config = dict(
    num_hidden_layers=11,
    hidden_size=256,
    num_attention_heads=4,
    num_key_value_heads=4,
    head_dim=64,
    intermediate_size=1536,
    vocab_size=16384,
    hidden_act='reglu',
    norm='layernorm',
    norm_place='pre',
    norm_eps=1e-06,
    positions='learned',
    qk_norm=False,
    attn_scale=0.125,
    bias='none',
    tie_word_embeddings=True,
    parallel_block=False,
    init='normal',
    init_std_qkv=0.0216,
    init_std_o=0.0216,
    init_std_up=0.0216,
    init_std_down=0.0216,
    optimizer='adam_variant',
    learning_rate=0.00118,
    beta1=0.9,
    beta2=0.95,
    weight_decay=0.17,
    lr_head=0.0102,
    max_grad_norm=1.0,
    warmup_steps=259,
    schedule='wsd',
    decay_fraction=0.901,
    decay_shape='linear',
    final_lr_fraction=0.1,
    batch_tokens=131072,
    max_seq_len=2048,
    doc_mask=True,
    train_tokens=702000000,
    max_steps=5356,
    dataset='wikipedia_en',
)
MLP neurons of a small language model. Each row is named by its layer, matrix (gate and up: input weights) and neuron, and shows model dimensions 128-255. Each number is 500 + 40 x the weight over its row's rms, rounded and kept within 0 to 999. Numbers have three digits each. A neuron's up and down rows have the sign that makes its largest values positive.
After each neuron's rows, "fires in" lists the words (lower case) most often at its 100 highest values on Wikipedia text that the model never trained on.

L7.gate736:539567493500495511558500513479528496471475505444520508502511490548510513464492570468526492462572503511536518512516519480469495518498537472431599451477490479500433506518466446497504476446498537572516556442516553488534560495473535504502499477445438511512618511501533462538551463469446518534514532459552484489473493517451460591564453529493490512516459475502470470469555520490481524492539
L7.up736:498563469507504533502475524490533481510447521543462486518577547480458466485479454494528588547526547559473455462414571474509559487473503430520513529535487521563471448433482550489458553510473594495405438451522632527449558460485563426445554489512518545547531448497540478450474532485481522500552483496490498421446440543512486462559517512518403505520476533523449479429534498567562477511470
fires in: "a", "his", "john", "their"

L7.gate277:511517500531549542482415534574504481541532378444482501452451519485509492475468505545470430528523573525518469536453420491459470509521512492490573475474535503433456528463488557504513525493551523474445461495525515450466558516533428518510498540597544444479530481517556467495552518510442511546431508492487536533494528501547470415442577523542500417506506526565470548554504504521506525420443
L7.up277:487484507482563473472504537431557445531559447450549451454462519512487516493540474551533414479484488516503463499455483501456446542433476460569492504520527497514568515488508512518542524402444466432505447504506516464472504430490612433511534521466494526491561537540413454446439460426452552436483527446495508515492562516518469551539551551454412504392519464541512561499508485575510421486502
fires in: "is", "which", "that", "it", "currently"

L7.gate790:454504475527456487499480543470530490525478489452580490575559582556530522527472458457523542539522507493532430501460574463482524462566518476449505509497436527463630558506461559531465569515477536508492490475482575452560536456507517441520541486499493512486541452577553548535511484456550507498550495541523475507536512561434446562464467437463474495512489471500505509489491496515543465466521
L7.up790:486464516492447541438567517489540458455465501500481477501513504546451485525616426508498511515610458563497538521461530510496491483442525511542503476473499504442488512522527537465477521546473510465455479507479482501434528489478466516555497511455496493527504520443515534562426482515545432522493526456506479448444524553516443534561456538459459419470403487581538457434458419491502484547444
fires in: "a", "his", "became", "the"

L3.gate1030:515568566556525571513507495492577445492497492463511512507510457506526470463582439531475576479424479502497558639471519571507453530476444513468480525470512522412508504510474469443550506444449591507470516529518525521465541451469484481516479448479529417499495503541426510438560530494480516598477466481480501515579575507572490413579509524482506455536486450499519440527473555487521509528453
L3.up1030:522542482510415516498462474471558482517506494448528477528477505574469464436533526518470540501457498488555489497474555564492443501492514495515511484500438479446527579544472439458548537444507496482482465542524500518536420502482433511475534454406431470465568553573464477402432528498494470525464443503481465593513539506501508472619453513510534490490492467569511530474544568528519489480443
fires in: "also", "previously", "currently", "commonly", "professional"

L7.gate1170:448498515550553573582520500525525470455503558455579507488522476478546492482486460472522487458489545513533503484442398458513534508441540496491528490547569546498540535486465485475526525508574454443445515446534537495526509495475520502517492476435500452516527453455520451464480535503484482523545501396456539483515471468547491440480459551467465478533404496452522495518525587516517534563492
L7.up1170:526539544507507477464506484503545487537452454450541455476490523587503500407507433442515545573427518543551507513423481460495454445498498525509518485505483537543514535550481608499509514449402573494574459492493510456576514565493516407485532479493475501519485593561543484490518485490398505582480638555466501547481541485495526485544501538500418563481540508500578494568446529484451457497524
fires in: "each", "it", "they", "one", "which", "those"

L3.gate1422:459530495543497441504451451442490508545482533472559516466508517525506456513548473481519475443620486533513488496496458513481500497485515493556526495510536511455511551447497495487536503511441504515515566463522444501514509461495501504530541466465531500505461514514531492447558547471518540483512557402558428484560441522455488485549571435482485503488507526478476479528570559491401493506509
L3.up1422:498441527547373429493435481537515513501511547452571522510500486517472493506565535484478523416598446555499505469459530529486550509537506460537549545512422527460472562460442480509486479487434529547510535472500465519510525493513525462459530552451475487514468473498614548497587553477515543499498587467500484484497494513505484486510598464535496511514514562453424527464453447552479474553487
fires in: "her", "his", "war", "their", "s", "its"

L6.gate76:540472582513482544513466556530489490516488421480485520509519539419552503479481466524484461457487515494496465465498489472483557542487500522511479571502496484484441545585417520497473497522441486458473441550551497544530525503480542481474524462512510488445497545427504486444469507438415543561426461480522576462503512477544511454507527543482502509486607487487478414591546601552444475493472
L6.up76:502506509468492531501506540472466496526484523458491478488516579470531523478462452499502544492530543520509419426450451477488476494476548504499516485523446469538527583484492561443525434488462515557449517499533477447539550524490457545500550540463516516527521512539505506448463475476474499511503522501464543529531491538468465482544434537486512477471427476497485516525581547493412482439380
fires in: "to", "be", "is", "currently", "have", "previously"

L7.gate1472:511527535489530524436450496516509606469517548499486509431478517455575470506511485510557479547477459482488530515532532514488538426406521473463531507478454581446497457568445518517535527459518505533424454441590481507465582421500495425449563510495509491514491559502487522556492430470508492466455528479448494520483507528552460554510455500451487469472484531538499515607467498455473544568425
L7.up1472:529519506501522447426488501538547517452530537483522510542456475493536449465515513495448506561528474465461566457469551503494497516512454451486539532479509478443408531509471489424550486453456480474506522564556496521529485495606379472490544510566471497483420536522465515438490413452562521489623524535545465526518514440507476516505457495482477528473503489454563529496542481531388493526490
fires in: "he", "seller"

L6.gate147:492494498477502531505541508432558558469498456487535547436474571443520561519469550433477508557541519612417535472524509521513498430513498481459508542487532518460478469506455519482546536532540463491467446515458456477528543468495481552449464475482542502604432459584537469469470421510510516515501502525575527522510505538550493516548452493483499515464490525456524543475447527551512552505491
L6.up147:499483490514580524503452546514486531514480549514516509570565445480522512418560547486509528488516560451500494413563500474521506477489491500517536450519456473494512539455502520378490481484453444504505549475527546432493490455484543481526544626460455504486513503489514460493509487510525492522568551464400527509490465478446489597408496456483457522520519579539563557486495494563493533510485
fires in: "the", "they", "to", "he"

L3.gate626:490495527537526516543489498397535511482474476479491496520515461445515499492587547515537479420556595471518495584434504537495512450470510469529546539518482534488485468462505486484439501511412573501505582514552521487480520509540526491373446445457440459503515416553544516443455554508456576494460476468497560483537547516523518585498492558495469480518485435485542470478417526513443463516511
L3.up626:491524523513463521505564443471454503514470522509483510530506462485494460537483543563483599501503550551428616434496469498513496490521464438537482542541437560539491531507464484444494465474467486498459452508462562442501587554485422540474515584548480471560427478501472541519524460496474577513534542471474487473499493470453491478499513434528485511503527542522479499467509495486515500563563
fires in: "his", "based", "all", "their", "for"